{"n_layer": 15, "d_model": 192, "n_head": 6, "n_kv_head": 3, "head_dim": 32, "d_mlp": 512, "vocab_size": 2755, "activation": "swiglu", "norm": "rmsnorm", "norm_place": "pre", "norm_eps": 1e-06, "positions": "learned+rope", "rope_base": 10000.0, "rope_fraction": 1.0, "qk_norm": true, "attn_scale": 0.217, "bias": "all", "tie_embeddings": false, "parallel_block": true, "init": "uniform", "init_std_qkv": 0.0476, "init_std_o": 0.0, "init_std_up": 0.0476, "init_std_down": 0.0, "optimizer": "adamw", "lr": 0.00184, "beta1": 0.9, "beta2": 0.99, "weight_decay": 0.084, "lr_head": 0.00759, "warmup_steps": 448, "schedule": "wsd", "decay_fraction": 0.752, "decay_shape": "pow", "final_lr_fraction": 0.1, "batch_tokens": 16384, "seq_len": 512, "doc_mask": true, "train_tokens": 190200000, "steps": 11609, "dataset": "wikipedia_en"}
MLP neurons of a small language model. Each row is named by its layer, matrix (gate and up: input weights) and neuron, and shows model dimensions 80-175. Each number is 500 + 40 x the weight over its row's rms, rounded and kept within 0 to 999. Numbers have three digits each. A neuron's up and down rows have the sign that makes its largest values positive.
Before each neuron's rows, "fires on" lists the tokens most often at its 100 highest values on Wikipedia text that the model never trained on.

fires on: "\n", "le", "ated", "ion"
L9.gate382:556485409520448445523468521474479353551496519487525455499508491444503522491471513431560567534552525629475451522562431482427557487460508527503494570520403493517508543488431472513437558506496500512481549466514490458467582505538484466470473469474461550469402492593531529535459525526496552503
L9.up382:556562461509495460510570473366447513491518469470445462457455547546492454455534434559526540492477484489489503521502490569565588487468514496488485491510499458498492582419488426545561450515497559585483455567528513537448440450562543467485499485480557575468484515481463510505497480406478482474

fires on: "ther", "hen", "ure", "ce", "ir", "le"
L6.gate122:598594546577459586502439502562477440440468482433523495535521504474505579442569493457585487504494574478500458526476458479533522560542520541537515522468459548466521443430511534521489509442541422503527432538579531429493473510499538504470520498488421511455513493490522528518472529508510552535
L6.up122:573496407526472558543419505534473514520522519560435429479524427475487570493572497570521591488536515498523540572411463447484446502507491416510466554447475548454480458449528503572464540536549497551525465506446551498468548527541492528578512539502473530477511515471506509460426592542450512467

fires on: "ot", "ast", "ert", " Can", "ict"
L9.gate123:473457505463400550434573542506477533480470456511513442586479474460472480486523533470495538537475528553483506478437452431474507440460447535480484564483538465512540571591476522422486536473526480460549445457452559484492450431470495543472494492451515433509478506551470573544509444527490499484
L9.up123:609511514538565581464488504489527463459541489503482483527520505531557517555523448496523387496482509532495531554461442412498510546514453528470574513539429466484466566530499473520436445453517507573470523530474467485582540472576567539539485574437488476575525496506483509560520464507469520516

fires on: "2", "5", "3", "6", " ", "4"
L3.gate197:506493512480431484493492476470552568482439480463533592519523485420570473535481521482460568512504433475542473502491497491495480472480505490536469529539562517481416501564616503540582552459491470512455549466485489492466482439470505455424486515496440536540520507451474496494481535525479476482
L3.up197:508462525519446483529513452532402451488492498480485525573577480501418465437473481527521561464485495498415518485598526553464438445548491481546509482531548511477483505474527413494476549524452474468476487510437559436530583462462556549460502459523462448573490526513507483532538517474497520465

fires on: "0", "8", "9", "6", "5"
L7.gate102:551515552565470503502536526573544487578498536512554521473504439459519514524467462450520457435547526514478496481512512445412486421518527520477478518473457505506496493439443523400511510450408526500487514472532477491505581453498421508520524538494481483501476476544460514487476530525486525488
L7.up102:540562478503578584501499449518498463487563487502500429486487420479445586501558491493470496491579522513553546478513464562479516509487504509515463472513530533517505491452468498495466552532456482534460442522562538421470543470507510503493428491513526528525487414501515517453514501536578530509

fires on: "\n", "ject", "t", "ant", "ot", "out"
L6.gate10:467480437533462471518459451495533508556461529444454525493450516509506577491476499513553528516529506528540549422527496542494564502539520549497511510546462493445481583510481460465517576499519473474509450519454511498488515402535502487459424437543465549545530446561510523483487460471513493494
L6.up10:497496479485430439508483544497452539485454491467518455441573500542502505454467536481487449508510449482518478483528420546429550468504469500500518498378565506414514574543574436496489550526497555518529565462454497547460504520579497435401511461478475539546450594469468501393476524573463482488

fires on: "s", ".", "th", "ast", "n", " January"
L9.gate34:468491497487531519455528525469560517493470486456574518545513541496449554475483435474482532517521521546527472431478530545489491508478462514506462544508494521541463607572477552475431511561506443516517511482510507529510489462514455480454491555474488522498534538478486440522401437461502478494
L9.up34:515498555500502552473507464484503504490510514573496494529556400503513499492462476579501530552507480546503512520515431528504461511459457517504446467525457519412507486490424528519554465453531457530522487582510488474589476520408439500513472474552486455546486469426494507503431485494504538491

fires on: "one", "od", "t", "ody", "ver"
L7.gate115:505534464589491554451532506551491518430458567454530458505417500501509489555536547507454485493438573542472505501545485460449541494484442528504530472507482561522551453523513481531476407522486468525596495427475553479499504510540484486555497427494532465508547404488438547435525454517465493521
L7.up115:490526494506466438519488518527442535422489528515520491532504525518535520456523509515478456451510421507543522502525592429484491459452482508538518443541507473483527453471532584529522468490492496541472545467484451540539511575438494560481464560529455484513547520446447544558565461551512508538

fires on: "c", "e", " prom", "a", "i"
L11.gate332:487497396467532503535527523539435451560506476506535511372519577493427486464491462542531500531500501554498479529563472429457444453561551497520469451496477480513494584429498490457474469482548551516443477514526529500468467474523497496512487510478488497496455500478549466570563506472432472534
L11.up332:505581516441480526531442524484541487423525480459541468505470543487501505472521495507487441496575475547604522493504483584492495506437470518553498622558484574542509462415435522466422495465500538524529456579484465523424521446532461475581484458513494535472524471521537477416500560499504493469

fires on: "–", "all", ".", "0", "ed", " career"
L4.gate223:478517479526515480451545455556478566558487506476590500606537482458520565493554464562468500511546515490416504509508477518529507489473565435491506471485526491450521506493572491520491466495513466540476476572453468524598480533452531511436448527531515475451436558519525550481538456551450510513
L4.up223:429496565455448461513481480472531572532529592489496373464517488466493556373463491525492491525462454493524515527497463526541486489455495513473498496508476543466471476512506529505599490519508442503489519499519481488496497443498505505485501469578583484467458465424516437422460462443559533482

fires on: " pro", " sim", " Sup", " sup", "up", " Sec"
L4.gate347:462522464501507552551438463521463567467472489562549583457461535487507479476517499486493495525484415567505533429543498444494538479492493469457485539446495470480618456447512516495420491462472509493533493505395479426518492511539455527494434525495547504504444561549480620529492445523451533564
L4.up347:514469502463486512600478484489448532473558551528493505508545507529473561531492452453515488470549441517585448448409568532484425506454493472482550513414490520418547446511599461565526504492479496543448535474443509497482504533498561486562488498445456506457475534590462483489527465543446549522

fires on: "%", " −", "6", " or", "5", "."
L4.gate282:467512512503476580471563492471482527515484486502457486516465446465550519473517448490461488530519524512478473541460559486496473409409599462417496526526591530439554503482540504446565515456588482482476459488479435498522490491504502580555479487475464540472501527452567481404475454461513464485
L4.up282:471480501502412425526565513532401518484472515585460523498528509461531523484482450520541570476417464496438516501578466475539565430579507541443512455441542474506518539444545510481509509551450449500493550521468538489492533497451452515488494488503560480467514527521486514517502466483464465537

fires on: " Reg", " ext", "–", " cons", " reg", " /"
L4.gate233:491536553594576551493512473477551452441514537526554549453490483511457511460514540468538449483469493546492555514430526512508533502477544564506457472481542518548537506557550469557439471546479542480429551493532477486445536492459532570471514500504440501530458572470505500523541478501487459491
L4.up233:579492484506570518520562561510536529557506551475539468479510517486517441510479529448514471541514515523505488451460528517549448443462425425527466506457544477504535511493505459422473434577449500481515456525508498493538509478511498479461455557471572562551467542529491544476527480493404471512

fires on: " district", "0", "2", "1", "8", "7"
L3.gate240:471610547580558604507494535439534480412457522528441486503465496506507504510500446509486470471433512420482481469537423504508557580433456432480526492490462529560489558593484429487540468483503495474467539486550476540464489449543478520474526523482417524567516495489441459498498479516525471443
L3.up240:511456441409566423490490493475521484429462518613502484472533484446529491414583500504531571596479445474538551552495493471506491503518558544471512558562397474516450483412532512565503515521503480517498520524506530542561488508493546497481497497439446447550524524497490474564604510493529568458

fires on: "9", "8", "7", "1", "5"
L4.gate102:541560467514528605551480531473516507496542519483532560488479439485536514424507452523504426467485490576435498466541489481532481458486424511451482541524466554526504504405455509487458510540474535498570489443455540480504541515539513511520484488521518499493476529476515485465410442525476528506
L4.up102:626523516449533483494547497439487506500455532496513529438527557522490499544532545502493491525509521534525478531520500455511514525516552557506509486512455464512519472499522541464469497483510485511530449430455455545435469481562421493556487550525496505521534525475424516572516488478511536508

fires on: ".", "9", " |", "-", "°", "0"
L3.gate490:513534487571537497547540472590515504490484463517513540484497469462559477485493465534486506503503504561462514509527484523538602544501478465514480491470496488516502501429524509511411513492477491440548492512453573474574476602472487506495400494497490510510471475464529559499514455514486503576
L3.up490:475510472515529529518489509513541516424489542473439473463460498477492622548461470475541460488476510566467515529459533482518507551521540485469552519524498500502470473445441521517493466496511479492530512520457513512467500537482397526489475512512540420478446394432502502541508488508529570500

fires on: "w", " there", " Sw", "on", "ar", "'"
L9.gate397:497563530511499474490416493518434566442444563461474535483497418474532513562488504543488514480442657457515491455564474404512534430528468473526548560564523528461519421573471495409521481573484532494499525530510524581475505537505547521429517507530502480502558526471478488479541528505496496514
L9.up397:484441553469512521489458525488492538493466531478471491495491503472471485471412521430510467451554504464600525481557551486427485464447511529532483492575481513562481476550509471429479491497483555460435514544478522434471491576483501511459556516514536510547493505603470508499558508476517529511

fires on: " character", "any", " by", "ets", " −"
L3.gate31:571463463504511587476495514441541533523499449432496576516528502490484525527548514467544499535469522515506501502531440494466451476552519423497502518581502472535471524461514533462490519488470495506503511455438458491502493497484500491471504526520528492415503608403477505539462507463499449491
L3.up31:451460518431518443465503466546500512619513503500520565528565473453504497545483464486549403456434579433513506601444457464443444476477576458526473428493540477461418535539397489483504474490522579533475474584420429522493475480492504467450547518526509499524525512487525493457545498491447453499

fires on: " ", "5", "0", ".", ":", "s"
L4.gate229:570530496495435514506569534494532503485532509429507409547544414429537539524490420547541514491516499489513478506453476471533426443520491557499521544466544539478481528469492560475480576528514496486585502479466520518552526485477487533494486485528479574428525418515505532483447435465549547479
L4.up229:459516465539465485536520440437519500528515461551540500537435425524456526537563473474481503511577526526557501432482482539486428500435495525470502446540501551517524539478469526549528548442482439488495477513497497557520550468437408514522500479545499477529515513450485529510490543542521503479

fires on: " sp", "s", " Sp", "0"
L3.gate108:480497530510555473549513510422482522475535518604524468497518459518553515478473479523415488527536567461496502517474543501463493387434480570501443513427521463467533541530530567487449545380520448448557489479472515529502523489422454461521456550480443497510466445485502466475453481488494515495
L3.up108:539492543506550472518523546440486454499507546470477504487479468508487485477580449458520490474509488545488436518489514519443457474390515544430479492501529473540534515458500463540548468531484485555499498517582448572498447548399418514548490476583449483580572536514479505545427521442437459511

fires on: "ing", "u", "os", "b"
L11.gate227:468526466518515529523499507527537444537510461584449485539487464583487479517512543424445461542486492485479538470514450469523499452523562457502518470492503534485474502463522440481507466552537459529540533519453469511382513524462447535508418522558522449505461539504525512408487529520482497511
L11.up227:473456540505597491478485465564482536531496460449508545591516457553481556557466511458535503524513522499586475512458427498541549466510455512560512492400412405496528506563492467484519509504499555494567504516530520455498523461555488404451490468538545523482476585507511480546516492529482491506

fires on: " I", "I", " You", " Is", "="
L4.gate473:416484525467554468537509478586468474587482472500543529599522521546522468588496534507536511513522559536506546479494579485479474400544487434583568505513549489444524496414500516412480449459491474502507486523474472441567491473536478525509512511488503460512478483537518535457536489458455526570
L4.up473:522469475464520511536522507485505528508531545477496500516481530560520526527397460479515464462517491502530456487536592520475508538519502560428583531510479507542474512505462552574517513528487537484566544516488451482517515510520561503502517518543588436510520568417556504515542509474590435515

fires on: " He", " she", " \"", " and", " he", " her"
L4.gate280:446468444520430511533519560468471568562509460498470472455537498494535548479480439534492476504566533480493528468534470495503527474483403476549465501521519498425495499514466530488481543508572465559500528500444584517506512478515422544489513478488548529425459487462615515533470475495557530552
L4.up280:448473486485611531464483468493469453532527513506469487430475475528511466560476489445500496546511588496521433428521429517488525526513535510451522458495512515547552569525462484576553487477499520533482457484603496468471447509504493515406487504446514514434512594537503507533497506523476438506

fires on: " of", "-", " |", "ens"
L9.gate402:507493515448451506567459431466403550529512449521496529523515435526504582427498483559461504533469485524464482486574518450467545498482460493531478501469583515486562494504511534450494465476561526481543532546508508465495513534441528532428507441534529512452482405438462546512514535520603437555
L9.up402:496478479481439498530462469501496574454531422534496490473414486444461525500439509553531479553492485456502568567496481505492511496452505555481535439477551503558535582533415554544455456519518468469580515588427458505556546507425481523460562514549451445426480514462443483527508466564427597486

fires on: " /", " hel", " ind"
L4.gate336:598515506465544497531494493463524507496534438550551559449493472500472494503421511481468525447449501548474585492499576445474482428418520481580535494522494558521566477540565506537384509492446469468448467572507433468459520534453524502486457509483473544537433533521478515516538555514533447498
L4.up336:520475471451478482528457467521503482589508547485517567481480511485528517472481496527501450475481497538448524496472529438501496438553442468493544529481499526488525410577542482445482556507492533470513563473466443481471514526482524586448512511473527531489494490422459555572433454543522423555

fires on: "\n", "ly"
L10.gate38:503483427594427473551503500528599446492444468532576510469480513503476539476518500531549534559524569543480512492508448467505459471525499494544481457465544468478479515420502541517506539544522559506550513507479523497532529473541418500524437482490468539493474476556475514529470512496482452495
L10.up38:557508478514472531495511530419496519450502546569497539500521457470561521471481521567445556492452540521550528530500499544535557464546535575459484474566480468418536501513511503471551540592522521502514481447524534578534501408580528535430469483480546522505454531436571449461469441523467491464

fires on: "6", "9", "8", "0", "5", "7"
L10.gate360:530456482493483543509539495496543522504489524455476498509513416423518572544449467497456513489550487585487485534513524452514514371469486515486461535485462500505467478460456530466504585473490482552496434495485488550493532508398397587580415506488446489513473480462442516507515513473501579507
L10.up360:427429486501501496521572527535531503521463535549534497497510527482431499465533572424496524492543551545457495487522470525482520532519490511514510547483509504515572477471468522430515518474467429533488511502470539431444516499481408507526503470537542457547461437492453426498470521535475475558

fires on: " It", "s", " Play", "ies", ":", " Gen"
L4.gate136:531471572420529506546516499512519486519545514473589518503491513436513500535505441494500480485501466552468455444475512497444487394557543533499439527460494454430449496516512549444518550543514516507544464472523434457530497573501540527522516486518524490420601485528535496466435470483549558529
L4.up136:479476539529510575494530505437469437502506549512502503425492477537489484450546497426534486596546545483505505502463546501530470551374508499450559533529516530475567476474554496566500470481507473517560511455497537515523518489530556482535537523501527491544474555467503551564556534514494511406

fires on: "8", "7", "2", "el", "on"
L6.gate37:444421543472603453501377489492514518507508495563484442589467494488516534514458523484541495466500496455540508530579560490460449489524571497499498506541540511577469510517473516472482473478514535448512449455450575505473557521537513488448452545528502490633550487470488473478549470529533515479
L6.up37:471538467476528426493493481483495473513433475496568535539546444501515478429488491435493462464504505429472507544482482439473521484500429488476539494523599518520423506505429462458536513457504458547438522530435493427556517436520532478566480498482569580490556451507452553490504556495515477430

fires on: " pro", " sim", " Pro", " post", " p", "ic"
L3.gate76:511551543566537497516484475482542547473486443573527537478481476524498520532497470497449461507473475513499516442541505496478422435433530482555435477472464479482561456464455494489467522443467479502516597505542519495484528469438463472542427536483434449527461467536455517462475440512467517489
L3.up76:449540487474464469551463510481430568496508497527497550538536490474557543524494430504481480413533518467500559499499514493503396411516454525534482464462474507465477496542574457611582544486511509492452542428497492485534542436545518541508535506452473471548481438488497459560433461533491473470

fires on: "_{", " $", "^{", "×", " Mag", " vol"
L3.gate95:536457538572552474488484543504515462450527508532489479488545528471569498542502573543480483531525473533562507514499476473448450488436528483570521445473454510595546521495439458573480504489523460565546434498525518477505473414522405492570499569489536481577471524524443548574487496459455512518
L3.up95:482493523471507474470517488477569454489460526574439502496553499462507497442498491446514513482473497529449533582542545508522498451525523560552535473461483465492523492492451528427476561475512481516526486482489482435414519485417506481462460604568559556452579485490548516492464509476461536424

fires on: "6", "otes", "8", "igh", "7", " US"
L3.gate434:521497494528527498452489477564454505534474448485400534555501530527513509583454547465573608497520586434514543528482502468582577495579562478526509411498504439515507542563439488524442454528465531515504445515426490451490531421580503574461540495507499482514486475494564576499535520478506464498
L3.up434:499535504514458427472497556535426547489446490464475484585491480475533483482556480454520570481513483471530479511517462386531483547498536517494528469516423487526477432579484563542506500446537519483442513445438428453561595465554499516467497573450517510428486497538488436511487519504517535560

fires on: "9", "0", "8"
L6.gate194:596555509466508547509521482519529538547539626555441491419535425506491527447492468509470380516460495595468511461504492510425508481505473485476509489551483531492468440430524518461440510484521458459552548480520464527584504511514489564468529511504468512506463463550468472532456485483513540548
L6.up194:521522519499522463553501512513557505551526489545467486448530511522449565529477497466544508500492571534538501488533452541440617581500477474446479464519453503497419410475485527493514515530494500513540493488533540474494487504508501518482548535520539489504534410501472428604477562540476453576

fires on: "–", ".", "-", " %", ":", " or"
L4.gate151:423541495553475488503469467494522507477531568500441500527479410535562484513467502503519507447488557516451549463483551501468493515521505474516474482489497481431490496470505503467472528404518451465526487508444518546528517511450538522502508484542499421488460353506487427454469516520499593549
L4.up151:432504516563496543475588479507486465459444470567482485478524502502502553457575474505469465467505435442465518471498409519544517500455503432505496497431502520520427510485504558535428432523509561519499548526524461497472522514501515512473498504587515503450480485492535514500545463546522529543

fires on: "0", "om", "y", "in", "on", "um"
L11.gate21:496451448416473542572516485494487525562536514521491479471508447540469529510482556468502466508519441526525534443503483478513528490470491444466476385471473497507542424498552509454461520467557482486526516488498572544476493515489468475456439537530483457525507550603498512530486532498591509494
L11.up21:552464558513409461457448511533422516524515547547489498524585554504495549462541486486511469523515489569528484489542423524534530468549515474538512480460457476543473470523498463450538524517506447513519539533536496475546504485439451541474472534492522455544495533449501466569470486504520552596

fires on: " record", "0", " play", "leg", " football"
L3.gate475:470517510495458445526554461495542498460548587517527454485488530555488546480542545504536458464447415449539540449556510513437532531510511487452490535544500487468522512557593472480504546468525514517489555438550559502425496554441546525562487425504503515487466564484514517482474525503581540547
L3.up475:476537539511589514508454486526526523449516528511501520502506520471486490464484469525488475509474481581535471460505565495551498455529545559539495488507437509567556432496511498530459560456426455523545506509533554506510483506440484465530498497450521484537489473492544563445475533532502579509

fires on: "\n", "o", "is", "a", "ir", "i"
L7.gate224:534435446469443548478597552452475578556478506549489472398476519508415516487464538574466485476449501453556555532525411556495473443548530570471478531402514504517452551476443452458495473519502526527466526508459521548502501499581477486509486475486491512532489536496524469506511495461424517505
L7.up224:592530457550559557517495566487543499543500551571518461456416530442485479459539592515477454562536463502482522525482590427545459481553486509485478513506504538493505452498500438512496474510469517493538442514601470494516493470539454487554523496541469483575522603556543479438478496496506529524

fires on: "9", "1", "2", ":", "4"
L2.gate0:499474476540485495469522472480538541505529512489503445462541495546499510434475489536469523474466476512519511520532489510488547518491496455528439494505443491447467470523498545517509438456559469529484502539519509496468447489530553531500413474434525497597532516513464485539539471515565444481
L2.up0:477496474559508459547473487480458421485521507516515428561551491507508416438479503412472442471460525485450485538527416552465487432487557493519457481421492482554574537494513456467427462560498532534446463506496463505524478439536458484535536550517517447582489587494528520452506477511512529549

fires on: "|", ".", " |"
L10.gate240:493533462420503464472481494521413505499546447504473446482506468518548561416481596465541465532545552562502518485523489529484480463426539419551518520474466497473528555476485513455509401466496451467495458589442457495500523484457493479458478436529484502478471489499529511535553515487598439526
L10.up240:486460531444511498533546517468480555562523531520444497481583464568526490416484453547618511459393536500553514514557483544465595466501463462479515534537499505495493499505544521517437560508542502450480520560465455527558426469491495556548548546475494519519485528479480497522527436516488535514

fires on: "1", "2", "0", "n", ","
L3.gate97:534521526508512534484474491436471505525494496476511540430468489544494450454517524504484490538467474556498471535523454504551439558465525489500525506578465523498502521505515456518525441444512472486471546558585530515445484499531470504492495449508463452518563557469452503564480462561507461522
L3.up97:511441504517573431504481445492556420487489534507520505603593519461487476485486483487547537486493546463435480534508454513566487522556544534434377466486487476525551467515506512526480506492462495536495463473543510526500430523487427530478482451431472551610508483491545549553575494539441497500

fires on: " /", " sp"
L2.gate262:489488468533579457454442536476498482502497462597494591510497563526554413535500532492469515460510509615527507507546547531475530459483452458528485464466516505524537494463585510544444442426441454479516491570502498488466502466480460549471429485489493469504491564487456570526469483513477494541
L2.up262:448523442513494419503514525494482500492604526483436536460554523415529439497548463540476530532505517542491479568442517554533522505524423529572474485451491540505534509550544513475483530489474528428520562484529526420449523540408568462384441497492524533443477475505467492547454590543551507486

fires on: "0", "ang", ".", "p", "n"
L3.gate252:448496505479516539543461528576396516533440476527526519542536501507560517474506491524576422482495544557508572438490557527524503508538475425496510511460512443528495464381447527482493488508473499468471482503436485541546490443525458521445480451474543460437473431532513553469505456549461542468
L3.up252:497492520479550529486576459486507513473546523545501551527526493464504431479579488491491555475478545536500492526544534574547541468476511525509538408504535475493457480531520527532471582507497512501471519424445453502488463499369461499475497537472509497499483561566451524550522522516499567566

fires on: "°", "0", " in", " a", " is"
L4.gate171:578491496520578501566438543519467516454534539583451542499517487554511522532523511528494432492477535542481493455568562463548576475485514477537544458457527533477501488479519531475402457555459455525509416549492521469554548474512393456554450518491499435486454520510530524464479535489547502554
L4.up171:473530444527489463550440537531410511512578493557491416511545492489510576539529436555561450508485531446529496555468502531519512489507479525519537452493483505523531499476426513463479511443533467511492472536566559452451522518463498464543551481573542487456512478522483547536539461563558551540

fires on: "–", "-"
L2.gate12:479499478541410518480525445486488515521499496513419544445501493524510562559563516511519485458397585507492551551487507512480495498502523492490530491451520525458475478449484535461504488476502476487578556528444546514495519548428562503511474456518570515415485429492494546554529504500543553537
L2.up12:512541545511512478418474442462592507554530472547472503529498481461513580487513509431494536460472520505414487497527469542485489520499541474535564544465491458524466503504502436468470560533466606485529524488440447401465567519519472545449422559576514433474469489475581491497526484508461516519

fires on: "ing", " with", "es", "s", " \"", "ts"
L10.gate102:494528471440446500503486495516456486464488494485465551468488533473416503532528504476488441521589465540462483472566465546517507468527524555480561507466522485446559442480511494502507495558553489494589497525470502527446461538456528538480459499470483469506444467424530414579470528476434537462
L10.up102:530449465525497520500446608515506438534554521577474448489535476499531556484496454515496448450523538535519453496451500505555496537482561466519496460557544493492571506544540440534409549496502500554498508440493481536465546467550528481451484544445493484443535526452581469527489508552489540478

fires on: "ing", "re", ".", "est", "ured", "ed"
L9.gate41:456526494490436452511476480550466485518490485446472442559507510535483515529526587462455479561544568499467540453444491479519548513449456493589516488480504506540527547471531562497463503473556483421526521511452460484456462540466475485468538495522510542464570472533508531514513518455490512488
L9.up41:528518477533417491559464447521522448523462504484471489546584477562495461384521455533520526542501494495479562469492452492582496543502527489500537533471517499505464478525546471429521564533516564487492537493413483463428467484510497544489477463509506477438500508468508489478547494492527438550

fires on: "0", " by", ":", "1", "born", "2"
L4.gate268:440503416540446459437560421459464525488461529579499461526494532470472526420549480508550478488487473496517516547425457502422536536537516499509551483510480523549491491504524518555543583470533510517496540497461544521522511454407534480538503469542507516543478518457512505512506510470498521533
L4.up268:446424481518493542463445466555540438542528540496445565496478518508503457495543520500539576476451448425516521480527491513574542522556466481527524408555445503513481441514440467514475488470530534533490535473509522478503547481476503513453524507583500557455471562476579504602499515495461479472

fires on: " $", "^{", "_{", "×"
L2.gate396:498528513513597511501481459511513528412420495554446532431520529575533465613521534529510535456511565535550488427522530468479498527433540453495486436476502495515533495507491501465429520491454445501530479522460488507461533489449447531529409568445496498475494530481493496559443523519504502449
L2.up396:501470491513487458567535512489577494576448433466429504509502546555506585531549485579485543492576532512450552545490502510523490431526474486499524436434440503463470559446419527560547571517525501544526430546507515496483484447472476415595497541541457465452459467486483511557417547512533450485

fires on: ":", "born", " in", " an", "="
L9.gate253:488479473445453498483465373544485520510490505494441471503506503460509478469587492536514383531514504516509482526375533552471521484503467500497500520485533542481531459446503530472480504386465509410516585472465475525471530509496466502514527423517472457463554515514570560589536522550482498494
L9.up253:421477485484488474550452498518493468538578459545495512513487458513470468556521486462472526461554481468529474537533534438535576514533544526514545473619463531598470492519514494527463529458492535539519462534476526453512502547428537476472500431507505536521530456480541516497463530505484447532

fires on: "7", "2", "ar", "8", "ish"
L6.gate61:516447515551514528479352529559533562494485486495512554570455528537588533476450470471560542413540544556518520506580540456521472424552521474524517480528532474440447444542541473477460523503476469513504507484491551484465456474542482527460434527492538485604468496526508477504512572551567500598
L6.up61:449442460565471412455481572441447493565516496514529503529563508524490529504470578446508537513511543479513522520544465470469507504500463542476440476565526458579520451529470489544451501492508548500438432478490524476556548526575499495416502490561612520526520543453539462503490442558419479505

fires on: ".", " |", "\n", "=="
L9.gate337:467533460460543605485590509444553538555425495449553482533519553476489397470447458473472527588472534494553529527493460481454522525507557529461519496534564508469466553486477453461514459536484484516506514518512538515556468513555459500490478537509475526544499574541475465413523482477520525505
L9.up337:512449527508442487476504462535526570530456499558420534511512457446490486466518510506434409512443426522492562559467483497474505530483543547516416482540485504487514481539524470595463606573590454478470458462420481510510443564485471526567495522491536501448531435494539517465492561497547460508

fires on: "."
L6.gate22:502487502485501505516405549504590540554454460508532560501531522504479437496477497459499503525506523524583506489453473519471545493515579443520516493497488499479507517486526447440469519493482496515457452496514482534504499533518445463499476503514427486588480551532540483511541459485562452476
L6.up22:563473442441557512512610549503559507543497464486447470538531445469506499489503515488473500441501547495548471534470540514502532526446468540462515497524520550469508517499456551571552420573487472432513468540528507552549530591511456505506506462548526484492527483482427569455525473483514512446

fires on: "es", "ed", "s", "akes", "ates"
L10.gate307:505551432439507530544532537507445458505499494545512468491499515454556447505544508554485441529542511516449525490479476528481493508527536456510552504507545503507545446497417436481441474516537447473471549493442482547508508460538499472390460544510476541563519507485547408558485498512544481433
L10.up307:560542458478533500476394490490559426481495558459490494504465503477537561602462456433504488481528445464522505500557522463492443484551457509506505525592402519547517517550508442518405482514511480510554487467534491546423518509447529494495479508540549527513550562480587440497505469444492488514

fires on: "ing", "ral", "ack", " |"
L7.gate193:503447497466486439492487526510450514501514445457475475494528455502511524529494496466509504458563483530502456439503529515504567518494515473497473499480449541478523561508540489470550482531522502524450520449453466461472478587475557382460431495493441418484522470541452450449539486517487441535
L7.up193:503411459535432466521502574505426517549448521485442478477531516533446525430447515535552484441441515539443588504493453490496587511503482488485493535539547492531537477539518456495487481507553503538427517498452523567441538453537495516479487515523488463527530469497433487480505434497489461520

fires on: "9", "0", "ated", "ed", "ced", "y"
L4.gate9:501550515544513580455537584508499491548498569416578511553471433494505578442518463502454435495542460532513502516538520545479401504455480495531524494544495514502484487453501510492528490511498514524518563522533485525508481546538570543539504472578512527505523502498478442516398442466564543470
L4.up9:475530487484461471499485481504547498492518463529536560417470553503503438423484463499490541488449411510478475585549418470477562570547483528574591462452497500496391442369509513509521524477533540502493515461522453449524475512551525521558479471505528518528547488538487468498492498499441458502

fires on: "9", "8", "0", " of", "7", " imp"
L4.gate1:438516539534500499517513460549484502503491451487478541433501516565453575420418542506535508460455514436486495484537553520535582511414489459518498489551440513488493442539492473519416436533511451471492550536515538484509489450457511508464473485501475469582483475413511482541537478494514451501
L4.up1:499442504564498526513446505404486478435602497515557485475477495505505478507506450549511414541459538496450528529542494493465367555502539467488432493509440543510499533434418490467486478464482481560472474498502517483536460488510535480541514487463449528525473479514491504522490428464537471527

fires on: " ret", " resp", " disc", " cont", " exp"
L4.gate35:493506500550454518388523505523513433512478504530484463483497498611543422480496512464480505441530523516532502486500497435406532460495585493508504483563501500515558488519520483493499522573496491513552470456574447520432485542424424477480533515490444515580530591524518505478476508426492527485
L4.up35:437472566614438502497446469456432527471479549561516474511526452504561480395467466494494453515494498510460502481530559519466562479446514496510471513448572534553482521538501511527465502427490507460541491520481557490528574523430494457545480513440561522493516424528505528447539531524478536502